Part of a small language model's weights: a variant of Muon for these matrices, 1357M tokens.
MLP neurons of a small language model. Each row is named by its layer, matrix (up: input weights; down: output weights) and neuron, and shows model dimensions 762-825. Each number is 200 + 40 x the weight over its row's rms, rounded and kept within 0 to 999.
After each neuron's rows is what it responds to, as a language model described it from the Wikipedia text at the highest values.

L3.up2443,174,225,185,181,178,148,174,214,262,203,190,120,225,169,213,224,251,184,229,220,226,186,147,211,187,148,236,227,283,234,254,189,212,220,251,228,203,184,194,260,233,195,136,209,220,202,174,230,164,193,163,203,178,221,121,197,179,122,182,210,177,181,259,176
L3.down2443,114,216,215,220,146,168,190,109,236,126,187,244,190,205,154,207,203,194,248,188,229,203,239,222,206,214,256,246,199,237,222,152,202,238,196,247,215,159,184,219,190,337,152,251,187,202,174,252,214,250,184,124,187,214,164,236,172,122,251,264,219,254,196,195
Responds to: Fires on the last token of adjectives and abstract nouns, often Latinate suffixes like -al, -ic, -ent, -ion, e.g. inconsequential, derivational, humanitarian, operational, assessment.

L3.up4083,164,171,190,181,89,172,265,270,191,137,227,180,182,195,187,121,194,130,188,183,231,199,245,207,229,191,193,211,208,277,245,244,233,248,207,120,214,215,179,243,186,219,188,271,203,156,220,167,140,247,181,188,177,237,161,282,203,130,169,195,223,178,234,186
L3.down4083,173,168,225,156,199,195,148,205,236,200,240,288,181,188,206,184,102,242,180,212,131,215,107,201,171,272,207,199,189,221,197,187,199,188,170,189,148,235,218,205,167,217,194,285,215,232,179,220,76,227,152,220,163,198,165,289,231,157,151,268,216,253,212,209
Responds to: Fires weakly on content nouns like Atlas, model, lens, Map, and on mid-word pieces of foreign names and titles, such as Brommapojkarna and Elmendorf.

L2.up367,183,239,199,205,223,163,235,179,266,208,207,266,176,171,187,189,238,162,180,123,157,186,81,222,215,201,193,218,262,220,219,184,227,210,182,209,198,203,156,189,162,152,208,230,164,182,245,204,190,205,188,233,234,229,234,173,158,224,221,123,196,119,180,230
L2.down367,169,184,175,279,183,189,225,245,232,318,258,234,260,148,202,198,182,262,209,127,203,182,162,137,207,229,160,181,268,255,150,236,164,174,133,190,193,149,180,174,211,272,156,225,158,254,170,306,172,194,140,209,267,159,180,217,164,187,188,111,188,211,126,213
Responds to: Interior or final subword pieces of split words, mostly foreign or proper names such as Dong-x-ing, Lindeman-s, Hunt-ly, plus numbers in table cells.

L4.up3860,197,194,144,173,185,140,218,211,195,212,272,139,159,193,183,184,221,178,155,282,185,206,130,197,190,233,162,193,209,180,226,301,217,259,171,140,241,220,199,292,250,162,202,240,268,173,219,208,268,215,247,241,220,151,229,202,159,279,244,184,220,150,174,188
L4.down3860,187,148,238,161,114,215,177,145,180,187,228,190,189,226,281,232,235,170,247,186,230,142,188,202,167,229,183,221,252,195,196,169,225,236,169,238,178,172,191,193,149,247,172,128,227,206,220,177,170,233,155,167,118,220,80,260,246,255,170,203,191,190,178,157
Responds to: Pipe separators and small numbers in the middle of sports league or career stats tables, such as 24 | 7 | 5 for wins, draws and losses; also weak scattered prose tokens.

L3.up130,170,171,212,157,195,218,219,176,138,243,178,182,130,243,193,248,197,230,205,167,230,234,228,245,236,219,218,195,236,212,200,151,230,227,152,214,165,221,185,214,193,193,201,168,207,141,200,133,224,229,185,171,192,228,224,168,171,192,223,302,206,203,230,197
L3.down130,131,182,227,238,196,263,133,256,226,142,262,174,123,287,210,209,245,245,177,266,174,209,284,194,221,194,214,190,219,178,240,280,268,176,90,160,224,240,180,178,216,141,112,236,229,147,170,142,177,161,140,91,203,181,250,219,227,262,269,245,248,179,210,160
Responds to: Infinitival "to" and modals like would, will, can, not, placed right before a bare verb, e.g. "trained their stylists to cut", "who would be".

L4.up3570,243,193,208,175,103,185,158,183,190,167,115,176,227,200,168,230,208,72,144,202,204,195,223,197,215,159,212,190,217,93,233,185,236,203,202,223,195,231,232,220,259,218,162,165,108,206,206,117,177,234,181,215,203,232,188,142,156,204,190,199,182,218,182,231
L4.down3570,215,167,202,212,190,227,201,254,92,182,237,206,225,145,181,172,283,249,195,210,181,244,299,225,179,180,251,189,194,183,130,274,182,236,199,232,140,164,177,140,283,263,190,243,222,219,213,147,189,251,129,190,208,191,180,197,191,159,195,170,147,216,309,203
Responds to: Prepositions that begin a time or circumstance phrase, such as during, at (the end/time), in, often sentence-initial; also the after spend.

L3.up854,194,138,283,141,172,141,233,170,250,215,193,163,228,258,213,140,226,244,245,237,172,255,167,201,195,226,185,206,121,217,218,160,253,193,257,242,244,268,269,225,176,205,169,199,200,207,205,169,50,254,122,234,198,144,216,235,297,226,251,126,110,244,160,183
L3.down854,155,155,213,246,196,132,204,228,149,165,211,187,223,146,279,198,192,139,234,163,202,168,240,184,210,213,133,199,155,184,171,152,232,221,322,271,180,202,283,211,186,170,201,195,187,147,233,250,165,204,278,186,140,144,211,252,212,210,189,180,257,158,277,209
Responds to: Mainly to, and, but, and began/started continuing a narrative sentence's action, e.g. relocated to, signed with RCA and released; also some mid-name fragments.

L3.up3318,147,160,201,178,233,189,238,282,265,81,216,178,174,172,170,201,185,123,208,250,247,218,130,234,169,219,165,235,148,231,191,237,132,152,155,210,225,226,126,266,143,251,207,249,242,148,273,209,124,244,227,186,225,170,146,136,186,200,138,189,200,221,213,204
L3.down3318,143,157,178,188,159,235,148,214,177,191,201,250,290,169,177,282,204,214,218,188,206,168,268,227,190,257,168,209,256,174,138,222,215,123,181,142,237,239,192,226,217,225,92,257,234,227,208,176,223,186,199,269,196,172,176,230,206,157,167,196,183,229,154,233
Responds to: Prepositions and determiners opening a time span in historical or biographical prose, chiefly during, also of in rest of or course of, and in.

L2.up1378,204,212,174,246,187,198,183,186,128,166,219,210,265,165,233,250,139,158,195,264,215,229,147,198,177,240,262,239,256,173,231,177,218,202,260,240,212,222,190,233,167,183,206,162,217,238,167,166,143,151,265,148,241,199,205,224,208,143,259,214,191,211,208,243
L2.down1378,213,214,206,199,222,291,88,153,191,219,137,256,250,159,173,228,176,173,190,255,247,181,185,157,259,175,176,172,178,196,152,187,153,257,219,194,158,193,194,138,133,242,185,142,202,94,257,205,165,217,272,106,227,219,246,208,202,200,156,118,184,137,148,185
Responds to: Final word pieces of multi-token personal surnames (Lowen-thal, McKin-ney, Maj-ewski), or the token right after a surname, such as possessive 's, a table bar, or a verb.

L4.up3449,187,203,223,205,235,241,256,167,156,168,223,238,206,125,157,195,170,259,226,227,209,257,210,122,203,204,195,214,157,214,147,163,169,178,206,170,106,221,175,177,123,223,212,210,217,155,210,178,225,207,140,227,205,193,267,232,184,142,182,201,180,187,194,181
L4.down3449,260,178,207,178,186,230,219,260,214,135,158,197,237,199,192,191,223,213,245,159,229,190,180,173,157,263,235,211,220,187,204,202,177,160,148,206,177,259,206,160,229,191,250,203,202,267,217,159,227,133,212,195,193,196,241,194,219,209,212,217,173,171,261,189
Responds to: Middle or final word pieces inside rare multi-token words, often names in tables or transliterations: Ugrin-ic, Day-ad-eva, premenopaus-al, benzo-ic.

L3.up1611,228,244,181,224,198,218,137,161,236,227,213,162,207,205,201,284,187,208,148,269,198,129,236,204,249,143,232,207,208,185,178,207,177,223,161,145,132,258,175,237,194,220,204,287,206,234,167,141,230,225,183,167,239,233,185,150,208,237,230,164,179,233,236,157
L3.down1611,178,228,291,193,109,103,185,270,269,209,138,165,136,240,140,185,175,163,181,143,209,229,221,220,171,225,173,199,157,248,284,216,179,192,183,166,233,242,199,149,249,223,242,162,142,224,146,218,222,235,205,177,263,198,205,223,216,166,205,179,234,188,251,170
Responds to: Final word piece of a person's surname, or the comma or "and" right after it, in tables, credits and lists (Desrochers, Suckley, Conti,).

L4.up3719,242,195,179,168,197,137,289,153,259,202,135,245,199,193,178,243,167,241,184,254,186,152,158,213,211,222,219,198,173,207,243,159,242,219,188,288,236,221,170,177,177,196,80,150,147,146,123,191,153,194,197,132,174,215,221,214,152,159,159,179,244,280,214,161
L4.down3719,191,205,149,160,229,212,181,150,140,256,184,232,271,172,222,189,200,288,261,186,294,228,210,268,188,200,247,240,161,177,160,236,169,213,197,166,214,174,208,243,185,246,215,233,201,227,222,229,205,178,140,194,186,114,153,232,169,202,203,140,234,230,269,210
Responds to: Suffix pieces completing a content word split into tokens, mostly verb -ing/-ed forms and adjective endings, e.g. resist-ing, qualit-ative, induced.

L3.up456,263,159,204,237,221,190,193,164,270,194,254,158,184,201,117,177,199,235,206,295,171,243,208,195,111,195,190,256,207,152,213,210,264,208,155,229,129,236,206,172,168,138,208,235,236,128,193,161,228,143,207,190,203,243,211,224,207,182,192,193,176,250,166,178
L3.down456,257,172,206,223,185,247,170,200,197,192,93,207,185,171,273,157,154,160,185,240,135,257,166,185,182,167,205,110,190,268,212,176,233,190,158,253,220,163,219,211,239,165,146,235,233,117,176,259,187,127,213,234,276,255,195,207,198,176,194,144,225,140,212,165
Responds to: Pipe or semicolon separators after numbers in sports standings and statistics tables, e.g. the cell after wins/draws; also stray prose tokens.

L2.up110,166,230,191,309,141,152,232,219,183,219,231,173,229,233,264,174,263,216,215,181,106,163,196,131,220,203,284,241,222,154,237,226,158,123,196,231,241,169,89,208,151,231,171,196,209,176,206,191,163,166,215,226,181,189,152,228,233,142,275,196,120,238,179,151
L2.down110,203,196,204,150,145,258,214,175,203,161,174,230,183,197,263,169,263,129,167,214,172,142,179,121,103,225,207,171,257,178,169,172,55,140,196,210,165,138,212,247,257,193,175,223,185,198,229,228,214,197,111,204,181,194,196,163,183,152,140,199,194,210,130,169
Responds to: Adjectives or hedges just before a noun or clause: uncertainty words (likely, potential, unknown, may) and national, political or classifying adjectives (Soviet, Communist, -ian).

L4.up2426,154,170,188,200,196,210,233,185,191,191,290,208,220,116,240,203,183,190,190,145,174,177,210,222,222,178,143,202,213,172,216,217,193,189,181,89,176,238,228,257,182,166,220,271,189,204,158,210,249,245,248,214,210,205,206,249,192,146,202,188,137,162,223,227
L4.down2426,147,271,142,198,151,272,216,220,209,174,170,210,210,185,243,266,234,198,184,221,187,207,228,257,167,185,180,223,199,211,143,143,199,175,234,271,162,168,166,184,207,285,206,190,240,139,219,157,213,152,192,196,160,162,183,185,125,209,172,202,184,198,212,224
Responds to: Words marking a reversal or negation in narrative, mainly but, however, nonetheless, despite, without, not, and denial verbs like refused or postponed.

L4.up1740,172,263,188,141,110,258,100,238,283,140,227,268,227,166,150,263,220,200,202,224,118,208,243,186,209,185,227,150,291,209,203,222,130,121,203,280,127,239,156,244,119,198,251,247,198,192,202,192,150,213,162,210,215,99,164,151,227,136,246,206,163,291,203,161
L4.down1740,222,162,288,213,240,178,231,248,225,203,212,173,203,236,135,99,171,165,159,175,250,187,259,178,166,175,211,236,139,143,167,168,167,201,200,230,228,159,215,201,108,208,210,206,190,336,252,247,164,131,146,261,210,176,168,166,212,208,259,186,180,187,177,171
Responds to: Final token of a person's surname, often a word piece, in tables, credit lists, cast lists and prose, such as Parr-y, Coul-son, Domingue-z.

L2.up1175,148,170,225,179,253,147,246,230,239,145,227,262,249,248,195,187,179,206,236,232,207,214,233,196,201,191,221,235,170,217,219,203,212,227,304,195,172,223,207,217,191,208,205,212,160,203,179,277,198,168,230,205,222,162,176,102,137,267,130,197,213,284,158,201
L2.down1175,173,255,212,234,182,183,267,186,266,215,166,157,218,178,218,259,207,220,201,167,174,197,174,189,212,237,235,202,187,168,271,233,209,243,164,188,302,236,120,164,160,198,249,227,216,164,246,218,210,209,142,168,169,195,213,133,206,156,206,229,240,169,203,146
Responds to: Prepositions and adverbs right after a verb or its object that mark destination, direction or time, e.g. subjected to, sold the estate to, went home, dedicated on.

L4.up2490,144,226,175,85,220,149,149,201,205,257,203,171,171,220,180,212,255,235,215,325,162,250,184,213,215,207,201,276,277,258,200,213,245,200,181,216,129,122,180,239,161,232,200,215,262,181,192,208,222,250,173,136,253,226,146,201,229,251,197,187,180,222,245,213
L4.down2490,201,153,234,202,209,191,204,194,158,200,263,163,162,204,212,239,257,197,196,178,196,205,308,284,178,260,152,204,190,183,196,227,204,209,142,184,199,229,169,171,149,114,143,197,233,221,186,165,249,214,168,112,251,151,202,266,218,144,292,268,139,177,241,201
Responds to: Words right before a bare infinitive verb, mainly infinitival to and modals like would, could, also rather than, e.g. allow her to, would be.

L2.up2380,187,216,217,207,205,218,179,182,156,84,211,241,234,255,208,284,215,288,150,223,231,173,190,260,240,254,214,197,225,170,180,167,212,142,167,244,217,155,193,226,200,172,279,151,154,183,204,287,221,194,185,261,217,251,215,195,148,240,219,162,198,226,145,197
L2.down2380,101,181,148,206,190,172,225,287,314,129,192,201,153,190,148,215,221,119,196,132,272,209,244,145,230,243,186,265,240,249,222,175,165,168,134,210,179,141,235,134,243,165,255,155,169,217,254,161,160,215,100,221,183,274,230,196,244,284,132,180,171,121,211,297
Responds to: Separators and cell-starting tokens inside tables and lists, mostly the pipe after a date or number (1734 |), plus colons, semicolons and decimal digits in stats.